From a checkpoint of a small transformer trained on Wikipedia.
Size: 14 layers, width 256, MLP 512 SwiGLU, vocabulary 2048, 12.1M parameters.
Architecture: RMSNorm before each block, rotary positions, no biases in attention or MLP, untied embeddings.
Training: a variant of Adam for these matrices, 9006 steps.
MLP neurons of a small language model. Each row is named by its layer, matrix (gate and up: input weights) and neuron, and shows model dimensions 16-207. Each number is 500 + 50 x the weight over its row's rms, rounded and kept within 0 to 999. Numbers have three digits each. A neuron's up and down rows have the sign that makes its largest values positive.
After each neuron's rows, "fires after" lists the tokens most often just before its 100 highest values on Wikipedia text that the model never trained on. A number after a token or word is its count.

L10.gate374:468545568589547541522502429554512521531570557450507390561587558447535442486524504493453498532502481566619599497471448495472524522474514508485514566581498464521480393497520387525496472429464435546470451506597495569505542510513475485562466466493532466543544554524587540527504450537432391490566526447355491504523566541568525487490483479605508495546482600561373524422455490484559527457520462438571482553489493509526492478489510569473446486467604525512428496520475427485439544404482490534535490414544616476495546497470518524527451555532474538534549528528462507574494476594501540447
L10.up374:542474545516477523432522466518594524492549541496444494399446490546409439456484569524533582445490512558462467502668576465508515448545444449609550562526469572557442452583638557437466472516514537553507467548577533526529501391474582537562508470543517459497444531469486461498554436514510531479428470574469466588471502472490434482495489445478499483515435517571465450476504505389485381521458510530505477409545516489484524481460465567482516487495484448586508487545518453526575556490511487462541536596528562524456520487527576539576428464473596498512525494490527617569520543496585506479
fires after: " S" 31, " s" 13, " C" 12, " K" 11, " V" 9, " v" 5

L7.gate35:527586600482452614547476568517525489511453560487520501564451507421544444473593456444470445559561633531503474470445440540557504511423505456531552525413576454527575538458479486427532495347517483581519527525558551524480502483565498507471513523563532482438550552475479457578499437617564432455507463461580566509497523573531487541543408365515449416546412512487559521440512452519539482518445526542542518471510505518500554508462539460599492495534530565498589512523513543495438554447544525471496514561409451467461522523550519446443540483584507445479461530577503463371592480482495516543
L7.up35:475511547608449515542407544560503525570382618521547561545480443450562478429535475430508454530587534500542479519427459566509491539445465484516527474453557472541531515444597460443520525520552523609455559486506490538423527564545515552530494532540477527441544497470451481541532484605443416448470492429461538574532520531512527521502482434542499348501456451483504510563566415485589465493496551495441496541469526533458491511492606457493522475506520557450570583574478582537484559385505511429476451509404395469495508555542442506505473470496483388491534535563503457406524426443468448525
fires after: "\n" 54, "." 22, "ed" 4

L8.gate184:553456540470413354488557475446551410483506424568463473530443614402495489494482581418553512461430462504482491517502437397493538477452517415448516467514558529494579495536523465509506521498420497503530536537492474465563516516418506412482545454502505567473508465469415492453493515521490601526454415507529500490586539520477525489518526438586422502545483507576565551451429494390444440497560418429405490438471512498514466448443399501555497448436475471510482468455522575508457374425504447483483437508604506487441385447479489461439476551476557500559539453510534504488485579545451510552
L8.up184:557475444518382486471518522443581390498484375547531428454456507522529446494516508551562449529521452534582525431452458530518498497535548519535599462511434446417551609465447498472508436417558543427534505523521568520448456469429495461538437465481522532485507520498486418522628582442460516486494550514530477375424573504514446520555578542510451463542414581513530525498420503473570462484489482412430592535539558503560545529450536542477431571566497551515512503550590460495459503557504459444535629484482489537535532513536477457481528534528488496470417513476509543519477435560414449416
fires after: "\n" 33, " " 27, " |" 4

L4.gate428:505493524505524477429430493470428510516410464472468499478495484515506430442491418539523557638535447518427551487498467517531539532376502576452492503445494502535510437598550525434509568447404484518503496461585534465528491480470559538453493476511568418509504491457606484473432461531448510425527512518526580547544444570477495468507485530504535475584365500551491453499532420500596467528673528517563437438471506509502547488532442451525543478446564500511502525469582498484492395450490395566463466471455490484621499562563469547499507444486560531520500538487484475459509546511461548589
L4.up428:475536494474510594477431551605497519497435565467529475525514540551471472513504514557442547561536460437420551430458406540524584504494431575514519608514451446501499544527479525445461516457446495469410517495498521407478466643444585578420373616467539546538575514533546434594454526601441427500485529432458475497444560507578585444500528510558470529506526495470370515535577504509524489591467503458429594498556506490505589599475578461519440407523490508440585435483531443446578513500462583483512603446480504545544556534527457457519522543460536464516510508449475454551466468557551513473
fires after: "\n" 67

L6.gate84:601522586499495558531534476430555499421527486459498400488463582492425473494462454530480501458501561536588509477538531539586543473557533476502562551476500505541532352408607518495534497439525578507498425575511579595488576423485431484491453463443458558503587526595475478559596458490436513526535486456505477491508388444524512488510437393497513557445441549435467404492471454588504430535476532532490549524469502494553525445555488499569463492542488509534505490563482456360485515547479501531489476519506448530527589466449548529428537452550477491483481497465561473602526457488488493433
L6.up84:492492512503603588593468500505535612447511538436566533468493538492539490514524480506511454582544468547529446548537501506454525552468452523539541583528573486532513488491581516543519463529443429542487522527470475400411509587540444606492494372489439472512528462425466482489548391477587601397527581412464534493542511456568447500594496452503535514488421413460402498440505469512409458488536480455488480539550446501591538598556603469495389540528482522468577515543513479463557570517527585500549519462579587517535483590507524488465448530535479540498521485599539416573465546488502482514
fires after: "\n" 65, " \"" 5, " as" 5

L10.gate346:469429551498497412509479421513529459456517596472524504697565471477529495516499435484369437568439416519545478522527531444465570555479422498519485512447512548414479535528568477502480506491430502583487537517508544597521554508541471556511486517511438555488560473390488521412449548488466566512526552520455561478498419532477500461450446571532571490476559456471548513420527526509447523511486477508519508475497549580505472428539470555614517513470469472511456379484481493496550567564567450464477384523506425473482444525472472401504487452548452476469460475450560538558514468499592433501
L10.up346:559555499533493437495561443529492496419545517472429463546469532473473558510573508549421450559541525512547450491581510532426529585552485566476489506506551527372492514517422451461423472390417527512505474646525586512491446495528526563480476551486470554570577505435596495563463583392514554550510492523557505514525487536552532545477503446478523480514547511541506567445542460452506469443522474452505427398441465432527558467506518499506489582455482586527555386508533495438487559533510465480569486520492463460541534502520541419550548409511518522384519567476557567529472478448489469372
fires after: "y" 18, "g" 17, "ong" 8, " I" 5, "th" 5, "at" 4

L3.gate505:597480497468472430504649530404555411507540526545533439500510598517456446463473509501490580504432440538559518468537518448424481505486496444553579455488529430452538506477546468491564527492485476591518480562464586512519494418454436451532528461456566483503479516511453553570543454559522584557508510531553470472486529441529516546564582398436437509458522443495515542472449512584460537431421548451436455454472528566577491471434489421482480540454537566468533548522499428519503486514510464532499512481546477413473494497506669416499414564510500498510420527514549580519453542462573413539
L3.up505:494414465545540444538509429578501474532561536528492516598503420469448500485498538405481493501508421482548464525564502479440562565464493521465545449524452471483587507499527559525518495562460451442638521464505415483536527452469502480493525504475480484481566487505405511486510465463539630521497422545577526467548518421483537498495509446461488459522426463488464569388422528461439559411482529489505496470490439481561513518439474343494499512501530523507595503612412526520461484475587436516511453495557397452455392507517571489503284404500417494486579533538531535486463548490454548567
fires after: "\n" 24, " |" 18, "." 7, " known" 6, " such" 5

L10.gate445:548562477422477469462489488550552449451476522407505529506552479510473532459450477503497502548518513411492538435554432514543480494528443510495397586502536452514469545539398489542515557397444440481417476549517545536438511515398504422475561519493447455458439510481587469505521489591529416510530525509493510525483553554532585597476515494511524427541493614599403493407491510529460476502564475352467505385456605503462560437471543440536433433502503518481428528441520458443465563436493423499529594479555551539511528429443505482464557517509492553477603565519519502454510440488477511505
L10.up445:420458427448481481462595506440410600429448476499451493544548453526548548423448491484542530578410437514435566532387479478582549447564534506562516454553510451542565548491489611439532579501487504557563498507445434450499572469485486489581567485499477518505571441469500478500461490447388433480484431589530482577536569502568519460468541564561539502550510479520465452523541442432444508397594381547575552525503435483568447498444378530495531442498560489470553565466542496481461381483456500440473495469507447528562452552433528513468459511483482475520508572530426589554523477514480537471
fires after: " B" 23, " b" 8, "b" 7, "F" 7, " m" 6

L10.gate441:433397501475524578487548509498425473478513489501490438468526485535527502493468562531563395533481496561477432584577484460495477504516551538580591556398473492495493455538493444496540447587515528618485457515525569489484579520484512480485489423488523453438464455488523403539597487530431536408447474442486508567594453521404519443548386506567422476613554507445513491493397455509453423504509469495563601520502491499516479526522555495491469509470596453520499616431528545532516524406446488529543526487512501566525461521519533426537379518391523533497480442480579524522508508496457460492
L10.up441:589425512518525544464476537531497501455473485468453474439562546544489455487561500504493401502497511546483481518609450513476539459486612509592455537470541441516559389574472493479583467521478497500481481541549526520434560583460574523415553492454466440480528528507490441396588457431472501490414461436590490599499426520480475494552465558562525472574470486477512425418497507420612478513530418552406552474556398530494453532509451448592404612530502512545554520505500439490513524459503515493553508496583452479529533512512528533534429500518493530535504517489362611553494426452434444625
fires after: " s" 18, " S" 14, " v" 8, " D" 8, " med" 7

L10.gate426:530578590455522473480568549505480522503511442414481496515491459511505513429500404494441563573560534519556417452487497506447526479514454449500474411455524440518506558455472474522517513489420535517577364436494485509560502522486449503501505465476560447546411394458480547565499498600516442520487548478476506531535451467563620483586509614547467465447596443483505476471463505544537538490499380497617531492543454478554530470433375433539525417474455514598535559567439576533564462493539503458528508459471536444566374428484644516440573546412531474521472476510461517519453525451460460525
L10.up426:411537531483516445487580426595463548468485421446498562600488501494514506514487423458391493586493494505497463496575587522513486484449500513487524490537443515418500555585555513444495531458533543500579481500515568619475532550471501459538447522540565437467429480428517512502540409467449559546520548487492532453408443425503562490401490462513522463428557514386496476507488544494445510437492463490527475473489391614485497511599517504475508488519404510561619489478562598494512353463323429501506482476507498509550491512553606503469521547516534484376514433533511522587479558470511466516
fires after: "u" 28, "a" 7, " Sh" 6, "k" 5, "y" 5, "ay" 5

L4.gate111:460482442550498515553390510605469487539535479489481526499479469471507505479470465486452436433505485439501468512502490488463527496527486467585499452556366609475487456486497520527478524523537492429507539457465493492334356491461527503462503489445448519482481487473508311413521524526535499511476505519441469498496502456523546495612459392484495509533734450473437481484533534512519508516495540542506446505533490500409460456549508543510490496501533499504497515471565523500388495542479455457535460483483464485525474403541541500502472498493515493440538526471571536484561374510516490518
L4.up111:529488497543501521488430541503515390504507490508511472479507479495502493530504521491519530498508536535498529474481564485348426472489479509514501498430307515488504496469522577477522505508518499482482497530521527512419499511541502492417473477542511469468502486546523521442484500491464486485648516469621528471497513508521445386445501613493478486546457480523528476485492552523510501490490538471491466527498485630736477426534517480511465411508471489510490520512320487472515507474510506503398524530558505509517521564647564474487496475510519394573455534529538538530397463482487491490
fires after: "1" 23, "9" 21, " m" 9, "8" 8, "0" 8, " ch" 6

L6.gate347:462472524480445517470471542551427456572375508482476500531465472481525398517509469448498446584574572546434573407590497409484540465473518490509475485516525480539498526566509505479404493493408506467483482526574523444549532542445497461455478374501546497489493497477449504419534518558526525477496442463443573377513573516510504518474482450473524445587516535542499613524555565474448516565544444424534603472459395467475473471484409476597564496546525520465492491377486502514401550436596410483505473529483503518552432523547499514463528569490595573447547517507440532461472524499507482449
L6.up347:528612530509566500554519520407501413443430575442522510479528498536495495515507513482493446520528541434521414420612511415546541479556431422479496481526438470510420498547499601650407460498435522402479443572532514516523570431475450453436567452529581576455557484524516517508519552485566553369587522571489465494529496429581474465402543458347456459583490498509495501553591442518535498581570490479512581433536480536529554568520526507538448542462429505454505458501542516581485584518533442433547393475498505498471494492536504537426490575515534536457511511589526558424429466404519513499
fires after: "|" 70, " |" 6, "o" 5

L6.gate240:525565476479529560471482552498458466496464577440546423509509470559458482437525382505510395492434517538569490547481458618458410429498461508515494524585536533588454456521490507500428489430547543590497457553505503467456522511438545548507507498549511465616509568495528497482428443491465458524556473522469501567519452462516558478554441478513555518416493578474408508555473505629457492500494479503530479484532532515471501517512518493588523483613544477526509414509414541390547546560494553545466413477483598458485629471529527456498638472517432467476609507504555429483638567525432532445
L6.up240:367503569531508519420502461514430503481418512436483507461491481528469448512625442447518485461521491439520507483542363582497433453546482536614549505442454544525484535549436553397581528411453543524572392534534511346468477454379472488529539534496566448537423518452611428588476459479518512514487518469500544535509424543505440516490487414463611460463534566505447486533521480590460442467525408501487440406537484515468527493536464489540473512514456543559488465496446513405489490450478368548500476459548564492421482407520347417498498483545524512523556544550488385525561547522438525471
fires after: "\n" 51, "==" 13, "===" 11, " \"" 6, "." 5

L8.gate4:578550486462462493522605476511538420516496464510501529496510494497449464475542532532408499583388513535498505517415463544562507460553464460566542500444496448552510487485519538462510455494577538559486525544479528515546581583525492553560465426526492497616520534508476404478464430478506434444536418525553429456445338552477422503521485490496475491541382548516541492475525466437485477421494487396498457406582499505598536521551531455523494515593517422597525438486522509404560553535443496641476450514549552540577616446475545495482544509575482568487538511463559466527605542528433479533
L8.up4:492478511553445456530581488395524440455489432446527487402546522574519506461544472529440566494391470462534489512422526528498451437520424527527450450404429434535474505543617541486496488479509555587593508484452492422510574487522561552516457389516546510549477467496507535469438451539465506509501464533569513465575531495421431518483503473573494560500383482520564531510503408472509452529518437458511437503503590494612502633554540448430507527554446391511474565484496510421615532539465600549495494403515502536598581504468546414495539504534481540548520455443581452437595546517463534441
fires after: "\n" 32, "." 31, " \"" 4

L7.gate449:450458499474516468468585595408463455518465496443477439513426479466449520545548538468583483454506475403454508459497488488500512399468563507493504533526503534454589536524537497490427513411445581475460520577564443429496611473541487428505475436488588569489533503507474526446581546567431454461523464449475545413516528497495493450498578464558463375500528428567532611511483501433561467519504442419473469448611552486507550488459441431512515412588487469448506437522471500448523525418405446450475560410544539520593509505471453493380551500501503510497528445463438592470409455517431501414
L7.up449:530432558435512449455474519501505441497420537505449408576454527465514489590561531441546493455516468440444482449628427468541532452452533596536439505474531516465493435594549466537469507438419538477485487478626452468563550482514448502506509435497581522505473522484469480470529513613520465478533399389505480466416466528473509488485481397525537453470443374610502608516452581432495433527526522478532445393573500549494556548477391440623494424553585535440479420498538426451496532495509473485492497503526425513515528492542503412512483526472508465512530515466503493452512544453503560396
fires after: "0" 21, "|" 15, "-" 12, "1" 9, "2" 9, "4" 7

L6.gate420:467572489449390595518531485508580545520534477469509496526449491544487491504484569404521566452500434434468473567417551477497507576519482547417482555489552458489607550388546455510434573464546535553481556473558501456456607524487498472460508468473506533516530386519511469475537571531437484517538467590570491425518537523513535517623572493530398478440471474469531573571436406514530605464519442493509482555502546483570517474451468460477532526559558380531482472527428502528575526523477593499498502547462451456511507522510476512525521418497527493447457455512500494435431429574466463432
L6.up420:452567469455482517426511492564543513543497480493500520469438525466438496484501508440488587497555516469514499517502537401503500439523462475511600600548519447526635502493531447424435504542472450539469487562500480441491553558490484497533463476417472501501493413446579410507587517516537536499628577555569509463478485555552617525539517453520462476452532424460438476488390453511503541490487464416508467505540553520428519481485503448529544455536549502514559480493508417413469504543447602549514557556528510487482495593532511444458506523509491485471464497538482556518510327521436451424
fires after: " o" 18, " w" 11, " sh" 9, "el" 7, "3" 6

L8.gate70:545453526516448598516485524502523413538443379548484491398458440520467508492547542544496397500459499533529538460476545530593529565551537499519560452474452492530457443484546563423514510493429464461541503504476576524613523493417491534532400497421511493548501446482500493536519447499490579461459443451554450486545444444564585580522537457502573483521439437627478470436422437533481475561512588516466463443550381456526482563505411442507466462567471496557511383531566442474508507464503461499493542462395468634571516446464557517493515518503546530472486572500443510538582484521453530535
L8.up70:559412488477436503496494477502477480491527442535480495450555482535490519493577539606465400524504352541558521459537514580570442526521556502464526457510436547463481404410536547545532454491490433505540486514495516511557492506386507546463451460437519505513474442495517447457466554532464615478544427564479553453523449496562538563462490476487552538471385499586566463470414424441474554525530589517471488464535470475553501424484441407494484402541507498448511428505511516397458486503528379476524513508458474621549446411484489537486544506505518442469448496507480523451542492529486452543
fires after: "\n" 39, "==" 31, "===" 12, " ==" 9, " ===" 4

L10.gate326:477507444564480528484493441404428575517482473500555397528444530464479509571559464481456509456527387572507588458475503418476478540521480522443546509492603528435536549554496519563524554454475528500535451461424546534519356466422480472431515442547557498453574531403510494477544604505515583497495436551613481486479406582450432521579503441463452483455504417538561483464589487478579596487513513418487452527498559563519519407424483484514517542473430563456542405453513441558556471527563392567505453532586494469552547451436501482404494597443457519474384469499509609523572471469480439499
L10.up326:536491566520560466513493475494528484380563570487486521606536501413480517508520485371473508460508494578542405452491477576355457505492515485473453518510605450466533495477470483562500512499485535539425519646501433561505515510525544615433502509447419568526465570475540533468487559490649549585542489492439549487505475515477492513458470544471490516478484484373547464474485479575425512415502519546461525473529538541511543489599555536485547496596504521388489451514462621444539529548537550403492507513556482476479510563521498523440515469528563521374496440588549409408506594416520505477
fires after: "0" 17, "h" 10, "he" 10, "th" 7, "y" 6, "f" 6

L10.gate80:435457590578527558514481539503512478537454487420418477447477564481496492503390505561489457564472559498537563500556584513510496500586537488554377579471506451569453458502423525525479550546508480520449527470431484489424589554460458478543516535443583475548513452428519552574537472572481565496489541524593565480504544518506513541514584570503506436531485559510426433431507489448390486494495441470468565465506514444573546459447544449511486496490469511526485499511595474507471492486533474570455542505421629527479429459489414540529533390561557506506583561462534526495490550437492520380
L10.up80:491456402509446554475573480431435517574518512520502519468467487531566548456525532540488499482559603506522472489433473536586476502561491451499504498494452420520500475497490509449496538535473589470457516483487562528575556534520514494576563447473544504538566492456445532481534422490467545559523389538528564512318573482524475574519557542412510395560442410555490524539547501444476516471463471531542573483577517420524530533526461556545492508562512483572501525461477609485464476488447493395491553517454516521541431533389506450532561507516611634460568564586455544524514467395422542427
fires after: " D" 30, " V" 12, " I" 6, " T" 6, "D" 5, " B" 4

L3.gate316:559559447360532491463503476506510518540541404467510472529419496398426492511584437631458482591514483514525438477543442516440476462494541603528545517579541440611518549485564492411523538413498490464476455448545450478515497504552463481511510479478550476544551472519510489469529490498587464427485538549476529384427407559482673522517500538434541476504499537527433498462493494479431401576542492505449572431496503426523487495525303491538445466498486544631531508594523444510475535604488568502519512491444520503491499533593522454553562496496514448456433584478480443389487467517520585453
L3.up316:461473500428519540521500465487489456535500451504544446491411502365391456546495423550474431520498483496510436503546458485470490436520448485583553456495529453517497445468558499535499401503510501395410332489511464560553531522471470512494512382493568507446557527469500458462519439484509469380480511541475528447573447560516612538573504494492583519482529553441507513429516489468560426534537560540431557440570487467605457510567363412574468520493366529548557443511499494489470572546521461536625535522438555486508466504607624460508532499526486524457417517535545409449548459493535527447
fires after: "\n" 100

L6.gate501:492471530424450496517575540417473392526492408531520367482477386496486479497615578512478549506521508539449501479558460583530434501485445557471538471483464504472581433518447524443548452415498463475537501571511598542590474457517434475475599414508523597507644516514458486519545533548539542434537510510544474465424475479548541537475385576490489458532506554507510503526391506531471491541549554517530479523567409509546490468578452430562528502509487565429559500523467567453511537561526546570465571552398496506534510546550536553477522399531528523466411474533479484440506492483460468510
L6.up501:550423501528468538585470491456564502498539467492531531490387583470483539494525491407507480501520510562560501512378522496501434501539540534488571496502501507530477496459535458598551413442587450405510421492437474591523540472458511529471523523467485550531522501519531523542494548486472441486467507569533467454437423455565497568480441488507516549419367455529500488564444567487514371454468574445515474494521440456519424429457499521462425519488479502509552518600540485446560584602510481521497445589532512408458550479560515422548498394555526432461479509483598432384560460467432520449
fires after: "\n" 58, " fl" 16, "ide" 7

L10.gate476:487599470506487466505396526566468537402473475428495532475402518447501489446645491495477527484499409470526564460596492572428454556471435505461528518504512572500451466537464511510518491433562514465484498477529552477510473513404529495455535489545449506452603579533515482434402479473473508473498564573471587388498480548501523534515452517469507521502533437518561532502586463509528552584503572499468540573481436569512534538473572483526476519469419544419479604557446474561463570592525470441508471406580428568428473430490505436470551494543435380461485483443474472529517558427505465578
L10.up476:471516440490564439558470490479533507471518522543464517591520576475464529513457480443444542553522494471515536392437597515484462509439519516424492420513540533455563571522349500569483573445473555522525580518524479506525441373398407471501442550558483539489523554463503511513504471520491612541516468494554632399543415488444474589441501397478500425507494521442493554349543436494511542497569559441479503444486502464460470491493459464543441472499480519480469463489522516473552530583615404514481441513548518530552435528434530463383553419544563501419462539543551448509559431391490534464
fires after: "le" 50, "he" 10, "y" 6, "ome" 4, " so" 4

L3.gate358:419457465481506430511580441507581524434474447478467531441423458547524495472457547517530614441346401444513506434543413467492544506530538521431614529532492523519500449513631464483496549498472513397567513403554542525488507511520454488547539482455479519503502435488460543568455647506437566538439430507447497293503471456531482481504501535472508542575565476523536559525443543452546456440552494470481494457497509447434557589494489358529457479413519562525529459518457381589532462533498466518521467481528420512559527444505447440466401508467412456492533481501469457464451537499568495476
L3.up358:553478527567511462434456485444444448522513540520503565476520469470525534447504523488456384486427440547506518510564414495441515463466566527436483488532553590491537501541522478499478508525435508656591497489524561502518402491512487575528488511368570458553480497469512537479436653422375589536570467508463543508467533564522477506491548560513530468578452473515474582500445537589564436464540450490448516490483565542473419467510488572500557465504502517459390502642558448540532496500517458543474434452520487492457422527482462520525353452499472451543619524551507503483475466446468470483
fires after: " " 62, " (" 12, "\n" 7, "." 6

L3.gate301:503451567479454614506496658479530490474411384435520410516488506543464446460462493505519438467517483501440578479545607502522481480506471418399440603478558536519506521533496497543535569466432530540540529472500580502490517510512498431514503383478537453447541474500481488490519590496482495542499497460554611473516580516486467484462487468524501616484483496579515438437477484584445589573627377448452482495459479542536480487519599521680489474498562396492497471405441486385470479477519569517476525529501485504548410496487531533433463547463561543481499497491496454472431516534483452474
L3.up301:521503581486520617476500602492548509519407441512433414514564496540407418515538562430511387522477495550472623430615597529559494539500509474456481524570522536522500514564493513450530462436368501559542503477515614530501514468440495503521498468565565445416461513443410467530491600488522569503479494530515523506534551544440494463500425448428628567462507539539498416428491500556496515540525512428486465418518452449528481504492559496571499465474470490541487445408460479433473452451492512552477505555518583560515453444405508465429397525515539454437502601500461482464487489463515522492
fires after: "|" 62, " |" 15

L10.gate498:498480445486479521530556544587495532656509503409428458468546470424512577503450512491463481542425495423528556428475587454550492440446514470574381550539530545456593518507456574500533574508446453514478495465448560564540482521395471500604441493471497539530486548442575519468445505534510419495532465614514505475473516528470500540473505519570440468565532447549449457481484515524562457451561501485508605405502615532618560451530433504510536496541477446500518498469573541456420478519523550450538551532488497576530527412431509579480461406452483539480538512501491496518523555454513390477
L10.up498:480427442522400482501546566493393500562488504490485469511497531514495549500373479487475540491513467454504482599596541494456584515442478467435471417505448493534552464506488454546483475499508500441515580470495436464477544499542491495474516498504444474466521505509431558525489438602419595499588346470510518505488477516496508401528569510478475456457450413491526461547557508426482559598551502473483517512518510537557435449578494398541539403559599383495502529420438438491526468467520450544436479526529529619455586497512456541507506612495521504532507439494526477444464493583473370474
fires after: " B" 37, " b" 20, " F" 5, " P" 5

L8.gate470:565419431449456538578534528453598465440570441518472478569374530473396489531557466521478424589487486573496397417438481578467502489496615516513603515493503452542459494416563498473525499544481550422520542481476527589554443503474483515546516396475517501434518502514452471512514492559503472341507437516503573467557441440533378499543484526443526498429456465519619457456388526467450463454539522508412544425619504466517474445516397516502467545416539554577483489507585483465412451537479411502493518551462520493567494513558612480515527404581517507506452518533479473442542479541449572504
L8.up470:567413476482444452464516479540490477492577493506499468586452525524408438549569470572385436515556501593561494437521412540400536523537506548578503429558411485499413480453544540504480464538546503410460532473472459498562462562490432568531459471514452461537547495512490511475488555521518453475506544603514503467573459452561537490517447528420500480453491500448541490523480535471480484574510532470458570479537451492453433396555543481481410442411506521469544419485492473477506511486597555475474471498470565467501509483469636603532518531601523580523395521480621527455506424517451477444
fires after: "\n" 90

L4.gate378:468501571512507493484381483506509449458529555454423511534511466526563558568520481527507518549442441613459509454486510539581488513469513496513486484525614449513456501527482542512474512516516475517612482538498461478555519496522468500507539535465545472494500561522519508446465496535552484506489527521502511555442406500486450470517476420461486510501666574487555499501477526534516471459518445391467449474496493503607527574424474485506447454546451442485441596505488484491450517533455490555660497463439493467501463475575531494493422521514483553501547517478481610447590345504493481452
L4.up378:538478458406482528484439544486473460445510491487504464443582485513502453493489456547471548574472506491460570390480472476379498481482445479511484512590499485516481543556461482578490454505454512482457510504438482471477474507483484482482490498538559466471545560571558579490461502545363482430665505438502550529460493522523559576483514574508507545545623482538475469522458530536499568542515488435455542491549485465609425662494571464516457449533535443455503520496445485503478502436486551507498535430451515547484511471469573600529528543458482464406462487441538534532467606546509523513
fires after: "1" 22, "2" 14, "9" 13, "8" 9, "7" 6

L7.gate307:514483618481384507484551622444418521539447480512385456524477492506469508531532474522478502491544501477420621435524498444592525464528540494508495487441491460556556499569540486492377445440416423485512498455563557436519513451478436501397548498547582461484512487444522487499496545538477533538532403481536593492486496584508441568451431451567519480544499443606476492453492457530515530516609436483452598362510501520529489457487468439595512497490505486554508459494536494503483425403522488578486449526421515522464435461545458471379519552449556503413500535460440505461483585566493618410
L7.up307:426473383481510466466531448584510501436425557503491549522539473470463475494444512421498527485527435531560409520471501487452537589468435515604592539493454512542487500456541523487479488449617548540532539584498495480419522510465612561454391490509435477576540539514531458564496518489523452388493544580510430483472446498407464423517577522424446447531539542496464539485533549452572426530443469355490550517460433534425509545439601493482529521512507589546511519513464480535513525513474394403462445308520470488472581508549471453541425488556455495567438544477489518491481413473456460500
fires after: "|" 32, "\n" 20, "0" 6

L7.gate253:548537469511494503472551516505550539519583516529463438528448567387433455465585515544432411504447526509508453495558493459415501523576543512472473504551530375546555536500554472403418469486540531469439471501539496550546483401497461479468596463463478528573509541469463571498594499593489475395494536541552439486494451540491510410522452532445489526529454512539487492461449522517455439483519454482561584394533534495503442415468368496502556578551558489555487495498559528467515573628607561614515412510475472480461476543478558533568516442546485526519467526578499472410474484413582565487
L7.up253:510487471495487464473596404486506515562500566457524401521429517479430416505525462617430474456454420514474495510591433463464542494571413440578527532512537470521610512527496555453409448475588470410441441432562445384543534525445447443451519445446534497473559445534476496422525471490519486489492610525444531575524511488561612499503485498460471538494482506468500504492539622470441526495542565516460593431489486497476454534456474464530509619533518559486569477435457510439543493528552517551598503487431506433548477571506534499548488478487501578556386509554487452483520500469613542401
fires after: "\n" 100

L7.gate290:553543554477457526589583521459437488557494507557510479430452567445437496487450544600483507509445562504540474409430517575530476443522500475483515457474483446508494507556516553454550472510498490434504490437415542576500529525516408481505587421594564428507468505484443508417546505478508545561500418542537453521564456472517510490550459485466529504429502503478499390526515506563422511468583491512507530517540453512506538494510376542473565478517479513552519448500547476557571324593500453497497453554559533440531554458492628430377605498529483495610446525543513410493490541539445507616
L7.up290:470494513490429563522563376560517523581584494567500436507525556486526462521481494592409498543427511548499557462547471561417522536503584499466429502588539500451475550446585505459467602529664439492434503477418472469472597547560451506527513547532540452456513510487453537542476471492534452492458476517535435495531432503439521535508410485549436414513538512513373450452573527452460513426574463500530582504451467467532410543485492589429550497487581500531580470524510463538602518515542480525472410539490622442516397473476616497523481502594514517580611555509601468441508526441504561545
fires after: "\n" 32, " R" 8, "-" 6, "." 6, " It" 4

L10.gate81:464404512528502561465477516505452499539525417456558390387574604448541418493475505534487529411531515450548536552510518533472563419466527502494532605522527438550555510527475457443550586420498405529412445490474494504449478454579533546535487522478531401539556538595508506604535477579523486524537556463437519541513501622500575417484567529570548441445519543448371495602519480522420482528460532458470516513518497470430521512590551506495470493533571501484459541521469431451564496461392505626485484488505553511432499568529417508511481547526475517516482461466469562619465520520458496485
L10.up81:481497527426456512589557486541488527555539504518438548577486497473472540551431570500525422538519431535513565517474467457572504462492660594553530452537511475546485407489486522498486483568408527505520604480544496537519467487477495343526491467520519471500482462453352508449505456463612426478471518549583427576491471574559485488538480568538473465584458495584474485496517495459517512452491443568448475474511410423471543511433439451542526571517491503468452476453456449448480463396518368478534471469526565484542494514513487532500511577477523590500482560515377414519525484530450465457
fires after: " D" 20, " r" 19, " V" 18, " d" 12, " s" 9, " S" 6

L8.gate469:486532565486565402561509483500415388529468511438463519562433556484404513493520436485492535576472493473576541538566533483522423412495472564519478477488464511483500450515600518497549585586489472601509524492518471540519539397482465519640516416437565498515438402514549479447508433527563585506433555519524544508436466520489541507526564407534544486480669557571335533495512521547439447481476502474521585417585496500413563461539591481488465417551544546420473453466486540497482495555483465574501595429466535539444459461551564463438505493442418469434483496559438518467477503465506502511
L8.up469:469483545503527331568467482484450452498503474467506543584499530515482475543484413499553525498479468559604507583571496465461458456468458565490571463499415509450434497512548462464499547634471365580546553513515418579441499499541468540602469451501541504502515415491526554385503415551462501490440589520444493525445478464460606508503475483566502475446604513560478521562510517498475451581453505438476512487529481548346519468566569454520507362540546530442492459491443454465562515641520435482517517372425556498474478461540605443455497602462431474507483497484421533521497502490503428550
fires after: "u" 37, " N" 8, " M" 6, "a" 5